python train.py --n_layer=17 --activation="tanh_gelu" --qk_norm=false --init_std_qkv=0.0196 --lr=0.00507 --doc_mask=true
MLP neurons of a small language model. Each row is named by its layer, matrix (up: input weights; down: output weights) and neuron, and shows model dimensions 288-351. Each number is 128 + 24 x the weight over its row's rms, rounded and kept within 0 to 255.
After each neuron's rows, "fires on" lists the tokens most often at its 100 highest values on Wikipedia text that the model never trained on. A number after a token or word is its count.

L4.up1449 [145 116 160 113 101 108 123  82 118 143 139 141 145 127 150  74  78 124 115 138 174 115 134 128 156  98 138 140 100 155 114  98 151  91 121 159 114 142 146 101  98 161 120  96 149 129 132 136 134 136 127  87 146 123 127 147 150 124 149 161 113 156 183 122]
L4.down1449 [122 107 149 104 121 143 125 103 140 144 128 168 116 135 164 117 124 146 131 156 130 157 159 137  92 106 149  78 138 161 111 139 128 106 131 161 139 125 138  93 154 173 112 160 184 128 106 120 117 118 140 135  94 140 139 126 143 140 111 113  92 170 165 118]
fires on: "yr" 14, " Br" 10, " Pr" 10, " Tr" 9, "br" 9

L3.up1269 [115 156 107 150 144 140 122  85 116 152 130 105 125 137 113 137  78 137 141 130 121 138 126  83 107  83 126 125 108 116 119 106 132 115 174 153 142 150 135 118 178 161 114 102 127 106  84 103 128 148 150 163 134 104 138 101  98  68 147 143 127 141 132  95]
L3.down1269 [145 133 170 102 108 129  73 130 130 113 177 113  85 104 148 160  84 132 165 112  93  96 147 131 111 116 120 140 101 144 131 133 146 131 101 157 102 144 127 169 159  77 100 100 119 109 137 108 168 154 106 105 182  77  82 123 133 109  92  83 101 136 120 131]
fires on: " The" 27, " sat" 14, " elected" 10, " Th" 7, "-" 7

L4.up1142 [139 132 145 169 165 151 153 143 113 110 109  68 128 173 144 108 116 147 121 126 144 147  99 119  83 112 116 140 134 136 116 152 113 167 130 130 156 149 165  95 106 148 173 105  84  93  98 133 124 152 131 104 142 140 134 138 120 115 121 114 163 106 142 154]
L4.down1142 [ 94 104 142 144 133 127 136 163 111 134 121 114 125 137 142 117 146 109  79  69 123  74 144 116  95 104 146 100 125 115 108 126 145 174  98 132 104 146 145 139 140 147 165 125 123 132 131 107 121 135 154 144 127 166 152 107  98 109 120 119 151 148  95 150]
fires on: "." 61

L4.up1002 [125 135 116 121 105 140 149 103 121 144 127 132 107 120 146 137 144 146 172 153 106 160 130 102 129  93 127 160 156 145 145 103 178 111  94 161 101  97 107  78  68 107 131 137 133 132 140  94 117 126 144 120 116 148 120 101  90 127 135 135 147 123 165 108]
L4.down1002 [117 122  89 119 162  74 100 129 144 131 127 124  93 116 108 119 117 120  99 108 141 135 126 139 137  93 153 112 111 155 167 132  94 133 112 105 146 156 170 118 162 189 111 161 175 157 113 125 144 146 121 103 144  99  91 120 103 202 122  83 133 143 131 104]
fires on: " not" 19, " later" 15, " long" 10, " f" 4, " eventually" 4

L4.up1489 [121  93 142 161 113 127 127 127 136 117 103 102 108 139 105 123 123  81 142 160 113 143 111 139  87 137 104 159  85 108 136 105 116 184 194  86  74  74 119 121 120 147 163 129 136 122 153 108 108 158 137 104 127  93 131 111 100 117 104 152 129 133  97 142]
L4.down1489 [151 142  91 104 122 128 137 153 129 124 120 136  94 142  98  89 133 148 173 133 131 120 132 153 104 106 109 132 135 113 126  68 136 104 124 100 128 133 138 125 105 151 155 137 153 130 125 137 100 139 129 117 152 135 108 108  72 119 122 133 143 135 104 139]
fires on: " there" 26, " There" 18, "ó" 9, "á" 6, "There" 5

L3.up529 [123 102 142 137 142 107 143 125 113 147 137 124 128 143  85 160 156 172 118 117 110 107 143 104 190 145 117  97 142 130 138 158 147  85 119 142 120 139 103 120 151 133 116  92 101 123 149 103 151 102 160 133 113 155  98 134 118 155 126 181 119  92  91 143]
L3.down529 [ 93 143 151 112 100 129 119 119 130 110 108 162 121 144 138 160 164 159  96 105 142 123 107 151 124 118 109  86 157 143 153 168  99 119 127 114 154 114 164 167 172 128 118 124 151 139 135 159 125 132 107 125  86 147 144 129 122 114 128 174 136  92 125 119]
fires on: "c" 37, "ac" 9, " US" 8, "-c" 5, "C" 5, " Conc" 4

L5.up359 [150 148  86 119 107 142 128 133 141 111 142 152 146 149 101 148 139 144 113  82 140 130 100 115  82 119 132 132  77 168 183 101 161 191 166 147 149  94 140  97 119 166 127 130 154 114 107 119  87  91 204  80 111 154 122 119 147 108 117 129 124 140 103  96]
L5.down359 [146 128 101 154 147  93 142 101 111 117 157 126 148 140 148 128 141  97 152 143 112 142 151 158 152 124 113 109 116 103 117 180 114  98 119 205 102  99 147 131 126 118  86 158 198 120 145  94 140 161 159 125 117  80 121 131  99 155 121 136 143 113 122 111]
fires on: " as" 34, " named" 19, " called" 8, " semi" 5, " made" 4, "-called" 4

L5.up1225 [112 169 165 125  93 136  80 136 190 163 171 138 129 123 126 146 111 126 133 131  72  91  99  90 135 145 116 156 127 109 160 136 192 160 147 157  76 121 110  91 131 128 139  96 161  98 162 141 136 131 156 130 108 138 144 118  93 158 144 131 162 122 137 128]
L5.down1225 [133 126 122  63 144  95 150 174  98 138 156 164 148 165 116  84 151 151 140 117 146 104 155 171 125 141 141 137 139 123 124 107 107 111 134 106 161 182 142 122 154 114 177 139 167 148  97 153 141  96  98  99 159 157 119 140 168 112 131 121  68 117  96 141]
fires on: "," 28, " There" 12, "?" 4, " age" 4, "There" 4

L14.up1109 [152 130 143 167 130  94 164 152 155 120 103  89 140 112 133 152  70 106 102 116  81 109 134 136 142 116 160 120 151 137 178 139 160 156 119 139 122 149  80 151 104 132 143 107 160 111  78  79 112 101 141 118 104 164  92 129 154 128 141  97 114 105 120 126]
L14.down1109 [ 97 157 146  86 128 159 100  78 157 120 140  89 139 103 112 140  92 152 158 139 116 132 140 150  79 128 150 105 116 107 119 107 131 111 176 128 122  87 114 114 126 118 149 125 104 149 147 150 121 118 118 144 108 137 147 164 150 147  91 110 129 135 147 115]
fires on: " " 40, "On" 7, "\n" 6, " on" 6, " |\n" 5, " On" 5

L3.up1279 [107 153 111 107 117 133  98 159 105 142 164 143 129 155 108 169 110 133 156 146 115 123  78 164 146 135 126 103 164 117  95 124 163 136 117 135  56 135  77  61 129 129 113 174  96 116 107 121 127 136 126 166  68 133  74  94 129 133 154 149 113 104 116 155]
L3.down1279 [132 151 115 143 167  87 144 112 123 127 140 170 137 142  67 175  99 122 144 120 145 174  89 161 100 117  83 137 142 162 139 124 127 123  68 139 138 165  90  91 129 129 104 153 113  93 109 128 122 146 113 151 106 141 101 100 163 117 178 111 158 132 120 131]
fires on: ";" 93

L14.up1082 [176 125 111 113 158 167 124 173 124 128 135 107 133  97 166 106 125  92  85 102 109 150 144 137 102 129 123 151 123 111 122 154 142 130 116  97 117 119 135 136 158 109 110 162 129 116 128 127 137 123 113 150 127 164 119 130 158 156 137  92 172 133  93 110]
L14.down1082 [116 182 129 168 150 112 138 134 160 134 125 148 158 117 125 119 113 122 124  71 150 125 105 118 145 125 119 145 162 102 116  94  98 152 113 153  95 141 116 154 120  73 118 147 107 145 139 163  91 148 111 107 131 184 146 122 108 145 170 119 109 144 102 127]
fires on: "." 67, "," 27, " " 4

L4.up515 [156 161 153  83 121 143  83 177  93 135 151 188 118 131 128 160 162 123 166 153  78 152  81 138 130 120 130 165 105 135 147 152 179 120 125 142  97 108 108  83 109 131 128 130 120 112 152 141 102 140 135 143 110 130 132 112 117 148 126 123 131 122 110 113]
L4.down515 [140 131 119 116 145 104 112  94 104 135 122 173 150  86  99 138 115 137 144 123 101 103  95 133 101 141  83 125 148 103 167 133 114 145 104  93 162 107  66  89 138  84 139 127 129 110 167 130 103 138  48 112  98 159  84 167 158 104 148 150 104 120 133 134]
fires on: ";" 95

L5.up1393 [150 129 124 107 142 133 147 137 157 161 167  76  98 196 105 163  99 149 134 116 145 139 109 146 128  93 132 132 134 128 159 102 133 142  81 166 167 143 145 131 123 136 141 142 142 137 111 115 161 116 139 114 124 179 147 162  86 129 163 129 104 122 162 120]
L5.down1393 [102 101  62 139 111 125 120 183 118 139 125 157 126 124 143  99 117 135  91 107 127  84 121 146 125 172 119  92 110 139 118 133  70 109 102 142  88 112 132 122 148 148 124 119 157 142 130 122 114 138 135 136 124 117 141 134 146 103 111 153 106 125 117 126]
fires on: "." 55, "," 12, ":" 5, ")." 5, " be" 5, " de" 5

L5.up1327 [159 135 142 112 118 126  98 107 140  70 157 182 133 130 177 125 138  99 147 157  81 132 148 129  81 160 112 170 147 115 138 131 131 102 124 138  89 147 145 119 152 121  98 119 135 131 136 124 152 114 125 119 127 100  87  92 138 108 140 132 157 109 140 134]
L5.down1327 [138 124 130 120 126 108 109 110 182  62 129 117 129 129 122  84 126 143 137 107 112 104 142 118 116 135 106 152 122 104 102 113 145 122 120 138 120 117  77 157 141 132 129  93 127  76 138 131 138  95 137 125 128 178 134 123 152 109 146 122  98 151 125 146]
fires on: ":" 53, "," 12, "—" 10, " –" 8, " The" 5

L3.up649 [142 135 116 161 125 159 125 172 120 121 104 138 160 148 125 112 156 129 142 136 131 115 143 114 115 174 112 160 165 185 128  88 156 126 175 123 118 193 135 165 135 131 144 105 111 127 106 121 136 124 150 126  93 119  99 103  97 132 131 123 117 115 123 110]
L3.down649 [125 146  91 119 125 138 136 131 130 122 103 127 132  73 100 174  94 155 117 114 112 144 157 103 121 171 132 109 188 138 150 120 156 129 121 123 126 143 142 170 160 105 167 112 140 115 127 124 141  97 151 119 131 119 154 128 148 139 128 124 130 134  79 145]
fires on: " population" 25, "." 23, " %" 17, " mi" 7, " gain" 5

L14.up663 [143 120 183 149 103 141 135 113 108 130 142 128  77  92 125  82 125 129 150 146 124 132  97 149 110 132  98 110 106 123 142 150 117 120 135 141 138 167 139 146 144 173 124 161 101  78 168 112  74 161 112 124  77 102 118 127 109 145 113 146 183 179 124 133]
L14.down663 [156 157 111 132 174 123  94 133 116  77 111 115 137 162 111 139 123 127 137 145 104 152 137 125 120 137 151 125 127 119 121  92 141 156  90  98 152 117 133 120 124 115  97 125 120 167 110 105 154 153 131 145 121  24 148 159 129  92 108 131  98 136 129 137]
fires on: "," 44, ";" 12, "." 9, " |" 5

L4.up671 [108 149 154 145 115 118 125 115 123  69 137 123  93 135 128 157 164 136  80 131 134 159  91  86 137 117 137 133 143 136 173 129 123  91 102 122 160 112 139 132 129 151  89 163 122 117 139  98 132 106 132 145 130  88 108 131 146 143  88 128 137 128 162 135]
L4.down671 [107 158  93 110 143 115 104  98 124 121 132 163 106 121 124 147 111 131 163 105 144 170 148 158 123 131 130 116 162 134 155 183 132 147  92 141 138 141 131 127 108  90 150 129 130 154 140 151 130 109 129  96 147 118  99 154 159 116 170 125 142 113 127 128]
fires on: "." 80, " ." 4

L4.up735 [140 134 105 125 136  93 145 108 101 151 132 127 149 160 108 153 106 157 137 121 123  93 144 110 130  88 138 150 131 155  96 149 125 137 161 148 117 139 130 122 109 114 126 104 158 121 136  88 121 137 135 112 174 124 105 133 111 153 126  92 120  88 168 142]
L4.down735 [115 143 106 129 144 184 135 123 128 169 131 128 174 132  97 150  95 100 118 155  66 180 128 121 132 112 151 134 110 145 132 125 131 135 101 159 103  89  82 157 116 163 142 121  92 118 114 137 115 110 165 125 113 134 200 119 131 140 104  85 129 146 140 122]
fires on: " (" 34, " |\n" 23, ":" 12, "\n" 11, "|" 5

L3.up335 [ 98 153 119 149 165  92 167 143 103  77 150 119 134 107 107 130 125 133 179 104 141 115 114 101  96 160 104 168 163 136 158 105  48 128 152 148 161 122 156 135 127 123 159 140 141 127 136 160 115 126 172 127 145  98  94 163 116 105 171 138  85 116 124 125]
L3.down335 [150 140 119 165 172  97 153 154 157 125 121 124 157 139  96 149 131  69 171 106 129 109 120 125 160 168 136 183 132 136 143  81 116 115 112 135 183 151 187 109 108  80 148 163 155 110 121 157 115 130 153 148 138 134 118 125  91 101 110  84  73 112 114 154]
fires on: "ion" 38, "ation" 10, "Un" 6, " un" 6, "un" 5, "ital" 5

L4.up920 [132 100 145 108 135 139 109 150 115 120 147 126 142 130 132 123 110 128 197 124 163  94 173  96  85 185 134 135 136 158 134 101 143 113 175 132 132 146 162  99 136 146 147 149 135 162 126  69 109 122 129 157 113 133 138 187 116 119 118 148 144  65  97 158]
L4.down920 [129 116 155 114 163  95 119 169 107 117 144 133 162  75 148 126 135 147 157 147 106 110 129 133 110 144  93 169 133 138 134 165 147  93 111 122 135 133 146 113 130 166 121 113 191 142  75 146 119 107 163 169  97 137 165 126 132 142 111 130 123  92 144  92]
fires on: " b" 48, "b" 36, "-b" 9

L4.up1282 [ 89 117 149 160 112 103 145 131 140 127 157 109 106 147 127 122 155  94 100 117 139 112 119 124 123 123 166 117 144 139 143 103 166 136 142 134 138 145 148 110 124 121 118 152 124  93 190  96 167 148  96 148 146 120 121  97 125 168 129 163 151 132 114 138]
L4.down1282 [148 130 105 108 117 127 114 131 175 164 138 114 105 108 133 122 130 115 122 130 146 176 114 165 151 133 131 118 117 111  67  89 121 156 141  90  94 140 133 124  95 140 144  94 130 143 138 128 108 137  99 155  96 171 107 160 154 120 120  92 138 129 100 165]
fires on: " |" 30, ")" 30, " " 11, " City" 7, " HMS" 4

L14.up364 [126 114 131  91 159 165 118 108 141 156 103 130 137 174 127 127 115 131 154 131 177 145 118 138 135  98 101 102 145 154 129 161 143 108 116 145 146 136 107 110 104  99 122 162 122  87 175 128  99 138 169  97 111 149 169 155 157 125 131 119  95 116 130  80]
L14.down364 [121 133 131 177 154  93 195 164 163 135 115 148 142 141 133 123 139 107  49 150 122 134 146 133  96 102 155 148 140 110 112 107 127 143 115 117 133  95 109 155 107 117 139 151 159 139 154 136 110 108 125 100  92 148 136 123 128 113 176 175 120 114 110 157]
fires on: " " 59, " |\n" 6, " (" 5, "\n" 4

L5.up1320 [149 116 118 132 170 131 129 137 144 123 144 110 109 159 124 118 130 151 144 148 100  84  95 137 110  84 125 120 125 168 124 132 140 164 105 136 139 157 155 121 180 154 137 179 144 133 170 155  95 142 129 108 112 151 127 123 129 105 112 127 107 108 155 148]
L5.down1320 [105 108 124 136 107  95 121 141 107 148 126 153  83 138 116 131 115 129 121 150 133 116 156 148 125 141 122  86 108 113 122  93 136 137 108 131  88 124 141 138 131  84  97 120 158 196 103 141 193 124 121 154 138  98 117 126 135 109 139 143 130 114 125 141]
fires on: "," 35, "." 30, ")." 11

L5.up1309 [139 119 129 126 133 169 123 157  89 171 148 128 194 129 165 167 102  91 147 143 150 155 103  99 164 158 119 160  98 110 114 144 127 142 121 139  73 138 127 125 138 131 151  84 124 117 189 108 116 124 165  94 117 133 137 124 162 106 145 139 102  95 118 132]
L5.down1309 [ 97  72  96 105 176 157 114 121 119 127 132 103 138 116 129 128  82 132 127 162 166 118 154 138 140 100 103 178 140 160 106 128 171 154 152 109 151 134 147 149 127  93 152 137 130 118 170 129 125  84 151 106 157 109  98 119 120 136 119 130 129 102 124 118]
fires on: "," 95

L5.up727 [129 132 197 125 139 154 117 143 115 147  95 119 128 125 108 127 171 157 126  99 152 154 103 122 138 143 101 122 149 130 139 136 154 107 130 113 143 142 113 113 113 135 125 159 157 158 109 152 104  97 124 137  98 192 135 112 114 143 149 109 133 133  95 155]
L5.down727 [128 167 143  92 121 113 136 137 109 125 114 127 129 113 146 132 107 108 103  89 106 146 134 115 125 133 142 104 101 139  87  96  78 117 104 114 115 137 119 177  98 135 151 130 208 144  92 151 111 140 143 109 126 137 145 115 148 121 143 120 117 133  95 146]
fires on: "." 41, ")" 11, "]" 10, "}" 7, " Louis" 4

L3.up364 [109 117 123 105 134 130 129  98 126 145 131 128 105 123 135 177 140 181 130 116 137 118 139 141 135 149 165  95 137  99 139 142 124 100 141  89 136 119 102 129 116  83 120 148 130 116 156 108 157 111 147 128 170  75 127 125 151 143 152 105 129 122 122  71]
L3.down364 [131 131  93  97 129 149 150 125 105 120 135 164 143 133 105 133  65 127  93  84 126  87 133 129 125 131 137 181 132  90  98 104 121  97 100 160 135 112  95 156 147  84 139 153 114 122 169 136 149 131 124 186 136 167 134 101 148  91 153 135 123 144 154 115]
fires on: "==\n" 32, " ==\n" 18, "===\n" 11, " ===\n" 7, "====\n" 5, " land" 4

L3.up820 [131 153 134 193 147 175 149 142 173 117 109  82 110 134 118 114 129 107 160 118 114 117 145 139 138 143 140 112 100 146 126  83  88 106 145 104  95 122 127 147 118 127  98 126 103 107 111 147 127 133 121 123 149 125 147 140 146 139 165 137 121 139  92 184]
L3.down820 [137 124 108 142 144 141 118 114 164 140 122 114 133 139 137  84 139  93 155 131 143 155 126 126 145 145 152 135 152 189  56 103 128 141 139 121 121 141  94 145 135 102  68  96 109 127 172 126 116 146 107  89 107 107 140 144 140 129 153 117 104 141  98 181]
fires on: ";" 70, " |" 12, " HMS" 8, ");" 5

L14.up1429 [142 130 162 103 112 109 186 160 144  93 169 151 114 110 105 109 150 112 128 106 159  96 147 188 156 160 128 105 102  96  88 130 116  90 125 133 118 112 137 148 120 167 122 141 117 135 127 117 125 150 135 123 147 107  98 147 172 132 127  84 162 140 129 147]
L14.down1429 [126 102  87 135  91  99 133 123  92 121 139 100 151 137 122 128 102 126  87 151 135 118 122  73 132 133 112 116 143 142 136 135 156 137 135 157 121 109 133 129 103 102 142 134 161 154 128 140 151 141 138  77  88 114 116 138 114 115 116 124 141 160 169 131]
fires on: "," 35, ")," 9, "-" 7, " |" 5, " " 4, "m" 4

L5.up107 [ 83 110 142 127 123  95 118 169 111 110 121 143 136 150 129 130 161 139 132 130 150 154 117 124 142 126  94 161 113 117 138 155 108  99  84 117 176 167  78 102 121 136 173 185 140 131  96 133 115 134 122 122  43 123 151 154 123 139 116 147  92 130  89 102]
L5.down107 [135 138 151 130 126 105 119 146 155 140 107 115  96 134 165 131 135  90 108 133 133 104 118 139 172 111 114 147 129 133 125 136 103 133 123 154 121 154 112 141 175 146 160 131 151 102 101 134 135 142 152 101 126 134 153 114 145 163  77 104 130 153 146 109]
fires on: "." 100

L14.up579 [ 96 122 110 132 121 130 136 152 148  93 123 156 124 155 133 143 144 192 100 141 118 128 169 120 105 118 155  75 140 126 137 195 124 137 160 107 133  80 104  66 113 162 126 156 100 114 125  73 148 109 129 124 155 168 118 143 131 151 147 137 127 148 133  83]
L14.down579 [140 165 114 151 147 141 105 112 120 128 123 107 109 121 170 124 108 162  84 112 130 114 134 172  86 155 116 119 138 123  99 129 147 148 128 150 134 152 114 114 145 139 143  83 130 141 148 172 118 168 115 110  92 184 115 141  99 113 124 115 122 152  87 159]
fires on: "." 40, "==" 11, " dec" 4, " rec" 4, "-" 4

L4.up1243 [167 158 124  99 129 128 135 136  93 146 122 119 116 142  95 135 121  95 147 120 140 131 109 115  85 111  80 104 175 159 153 144  83 103 135 114 147 101 111  97  67 105 150 148 145 101 122 141 106 167 108  62 137 133 185 153 110 140 119  86 196  94 109 152]
L4.down1243 [152 127 133  89 120  92 125 173 113 162 146 127 144 143  84 121 135 166 166 105  91 138 179 148 130  97 112  94 131  84 155 102 160 116  97 147 135 128 121 120  94 139 156 104 143 149 114 118 158 138 113  88 107 131 140 133  74 151 165 161 100 116 168 163]
fires on: " un" 26, " out" 22, " am" 8, " There" 7, " there" 7, " Mur" 4

L4.up172 [110 157 117 149 145 128 103 131 124 134  73 149 103  97 136 144 150 159 131 120 112 149 149 139 112 111 128 131 177 148  91 124  78 127 111 112  99  99 147 105 112 115 121 142 114  87 136 106 103 151 132 131 125 177 127  99 132 150 129 164 108 155 122 132]
L4.down172 [107 134 116 115 176 154 128 119 160 102 117 110 108 116 155 114  99 146 103  91 118 137 118 155 130 162 125  89 172 105 122 114 127  97  92 139 128 134 147 147 116 153 157 126 136 133 122 154  96 117 129  96 133  84 119 135 141 108 178  80 117 126 123 144]
fires on: "." 46, "==" 18

L4.up800 [150  65 112 147 120 152 107 156  91 178  98  91 131 141 124 136 117 168 160 125 153 109 162 136 120 106 140 108 130 126 115 161 123 137 126 121 156 149 117 173 134 133 161 128 114 131 170  89  89 132 172  76 111 115 144 134  97 140 124  85 102 151 141 100]
L4.down800 [159 140 115 151 114 144 154 121 152  83 116 160 133 133  96 118 129 149 133 122 131 140 113 168 164 108 122 134 152 128 107 156 136  91 111 114 171 128  71 148 137  92 167 128 126 139 108 152 121 115  92 145 134 137 147 131  97 149  72 106 122  98 122 120]
fires on: "==\n" 28, " ==\n" 13, "\n\n" 10, "|---|---|---|\n" 7, "196" 6, " Portrait" 5

L3.up1521 [166 123  83 165 110 124 132 133  93 126 135  98  87 130  93 119 103  94 121  96  95 135 113 106 145 130 113 135 137  60 166  84 152 141 173 115 150 127 117 129 107 130 113 135 120 160 134 174 149 158 177  97 131 122 139 104 121 156 167 140 161  87 167 122]
L3.down1521 [106 123 130  81 117 106 151 102 156 136  95 115 105 111 119 149 128 171 125 133  90 148 122 133 143 172 172 120 137 150 129 163 157 109 131 124  64 114 126 123  93 160  76 122 152 108 136 134 151 129 116 143 146  88 144 135 106 172  96 157 125 183 116 127]
fires on: " game" 14, " season" 11, " single" 8, " singles" 7, " games" 6, " actor" 5

L4.up599 [143 129 135 138 112 116 110 159 104 153 190 127 128 131 123 143 104 148 209 145 125 130 151 116 141 110 145 116 150 131 135 124 134 113 137 131 121 130 188 110 120 151 110 142 149 135 171 123 141 130 161  98 135 153  91 146 108 172 147 124 113  89 107 127]
L4.down599 [100 109 120 130 120 124 142 127 133 137 173  84 148 116  94 128 116 141 170  67 127 124 148 160 152  79 158 110 124 126 125 120 100 112 167 142 133 142 145 123 110 174 112 195 167 155 113 143  95 134 133 165 155 154 140 141 141 134 119 115 130  97 156 126]
fires on: " b" 64, " ver" 8, " arch" 4, " B" 4

L14.up344 [166 111 111 148 138 130 131 157 134 103 136 148 122 153 138 121 150 122 109 128 113 139 138 148 151 125 121 127 120 110 112 132 122 133 122 152 109 134 158 166 153 154 143 160 121 130 148 114 137 148 105 149 138  97 138 164 159 138 117 109 138 115 167 118]
L14.down344 [106 147 130 105 109  85 113  80 121 155  87 160 103  99 132 132 171 125 120 113 126 133 133 132 138 159  84 116 100 133 110 138 113 175 117 129  83 119 133 139  80 167  97 174 171 135 144 144 122 158  86 119  90  55 112  71 141 142 115 149  91 172 116 143]
fires on: "," 17, "-" 17, "|" 11, " and" 7, " or" 6, "0" 5

L3.up214 [130 118 152 105 118 117 112 149 116 132 144 139 141 139 148 143 147 141 112 137 140 163 141 107 142 150 146 134 150 113  95 104  86 131 151 120 159 145 157 105 125 119 110 119 150 107 103 167 112  75 127 132 152 158 105 131 119 127 146 144 130  78 117 119]
L3.down214 [110 112 111  63 139 118 151 128 156 119 152  91 126 114 170 154  79 142 123 151 110 144 136 138 121 172 129 142 132 114 101 155 147 148  77 114 100  87 116 110 152 113 113 149 149 117 149 122 162 140 163 133 102 151 127 132 163 100 159 124 150 130 170 100]
fires on: "|" 42, " |\n" 16, "field" 7, " Quarter" 6, "-finals" 6, " Arena" 4

L4.up926 [141 138 112 138 125 135 111 120 106 130 145 155 135 147 155 175  90 107 183 138 126 103  65 143 109 100 107 174 124 142 121 120 122 139 131 153 105  90  91 102 145 128 152  95 160 115 162 123 118 161 181 137 145  92 166 130 128 119 152 130  93  89  96 116]
L4.down926 [103 140 142 118 152 149 120 109 106  97 128 107 161  95 147 127  59 148 143 140 167 124 126 146 180 163 101 133 141 138 109 134 138 157 140  98 147 121  79  83 120  97 147 141 128 137 181  93 106 111 114 148 107 108  97 107 136 103 116 158 113 112 128  87]
fires on: "," 82, "While" 6

L5.up1197 [120 149 121 174 170 142 160 175  88 100  88 145 144 127 128 147 107 126 131 150 136 111  85 168 112 130  95 153 171 118 112 114  84 106 151 102 135 159 124 126 143 138 152 130 145 124 109 133  98 124 150  96  77 124 135 122 131 139 124 133 153 104 111  73]
L5.down1197 [176 144 162 143 125 120 142 117 135  96 138 139  97 113 102 110  94  89 119  56 122 136 154  90 102 115 134 137 130 121 125 130 118 143 112 140 137 148 110 114 146 126 167 112 128 109 122 144 109 172 179 139 115 143 121 127 141 192 137 109 158 161  89 142]
fires on: "." 58, " the" 19, " that" 4

L5.up221 [144 144 157 133 150 126 114 114 101 137 127 125 141 123 148 126  85 149 117 170 161 147 103 129 125 118 160 126 142 131 135 101 118  74 134 162 142 144 157 159 183 149 119 126 120 124  99 133 117 144 136  99 115 112  63 150 113 126 152 158 121 160 149 115]
L5.down221 [130 105 111 171 102  96 109  93 172 165 114 174 149 135 162 133 100 164 124 167 179 134 115 111 121 114 130 123 127  95  74  99 118 167  99 119 134 162 131 136 174 111 143 123 103 134 116 140 125 107 119  89 132 129 151 131 155 124 125 113 120 129 174 160]
fires on: "r" 44, "br" 9, " tr" 6, " Tr" 4, "yr" 4

L14.up1242 [161 117 126 106 116 154 164 139 133 126 135 105 137 170 123 124 118 133  95 116 196 142 163 130 112 159 101  61 113 159 120 143 141 136 125 142 134 136  88  80 124 144  98 139  99 154 177  77 116 134 142 105 138 130 103 123 109 108 148 129 132 124 136 146]
L14.down1242 [111 152 128 107 124 114 148 111 131 120  97 106 175 115 150 147  95 130 122 159 146 113 189 133 141 146 118 138 132 119 158  79 125 156 117 132 142 142 165 143 134 115 134 145 155  95 157 151 152 105 152 142 136 223 132 124  78 148 146 149 119 166 109 123]
fires on: "," 22, "." 14, " " 9, " Ab" 7, " (" 7, "-" 6

L3.up921 [133 129 133 133 111 124 119 131 100 156 190 146 134 156 165 153 137 128 169 123 131 125 107 149 109 106 127 132 106 129  81 118 147 122 130 136  72 145 112 114 174 159 152 130  81 119 109 141 116 174 136 120  78 105 140 133 122 115 119 152 130 109 170 126]
L3.down921 [161 128  99 177 140  96 159  97  93 177 114 183 115 108 130 177  98 127 149 154 110 149  88 135  95 146 139  86 131 150 132 112 177 174 114 160  80 151 146 137 147 104 124 116  62 115 106 122 130 143 163 115 112 113 149 134  96 139 127 181 140 101 134 158]
fires on: ";" 76, ");" 7, " n" 7, "92" 6

L14.up88 [135 101  75  98 142 165 120 145 133 101 111 166  94 114 155 154  92 135  94 131 142  52 137 106 133 154  92 159 134 116  77 183 133 109 153 104 132 122 122 158 131 145  68  88 119 143 124 159 114 139 104 129 145 160  80  97 160 132 118 144  96  94 150 152]
L14.down88 [131 107 140 128 145  87 147 118 140 154 150 106 155 156 122 121 123 136 123 170 122 105 144  67 127  80 143 124 119 110 116 147 114 138 115 141 143  70 148 114 156  86 155  87 135 172  95 173 116 149 138 151 116 141 151 139 117 138 150 106 180 143 129 103]
fires on: " " 36, " R" 11, "w" 4, " F" 4

L5.up1119 [152 121 133  98 117 133 122 174 110 138 116 164 101 131 103 133 162 114 102 148 126 121 149 116 113 149 126 149 112 132 120  98 124 113 161  83 178 130 157 117 126 127 124 123 164 106 148 139  89 105 151 163 150 118  89 169 128 130 103  95 125  89 136 125]
L5.down1119 [118 175  97 146 109 125 118 149 118 112  89 133 102 124 116 136 108 123 136 148 142 113  74 155 138 139 157  80 120 140 136 148 139 160 123 102 111 138 131 109 108 123  70  83 186 118 126 157 144 109 123 162  97 138 145 134 147 142 132 143 146  96 160 116]
fires on: " |" 65, "|" 29, " |\n" 4

L14.up87 [147 108 128 116 118 176 137 122 130 173  92 187 105 103 163  95 140 111  98 115  98 164 135 152  91 145 114  58 185 135 140 114 143 122 134 165 121 132 123 128 123  80 113 144 100 101 145 150  97 133 108 122 127 139 141 123 156 119 121  83 152 142 115 147]
L14.down87 [ 89 136 172  84 118 108 111  97 150 112 162 137 105 139 120 100 102 103 116 114 132 141 121 143 132 172 110 144 165  88 110  95 110 144  91 131 125 117 132 165 140 137 161  66 112 138  97 128 141 142 128 118 102 175 119 144 130 143 127 132 107 151 131 167]
fires on: "," 58, "." 8, "2" 4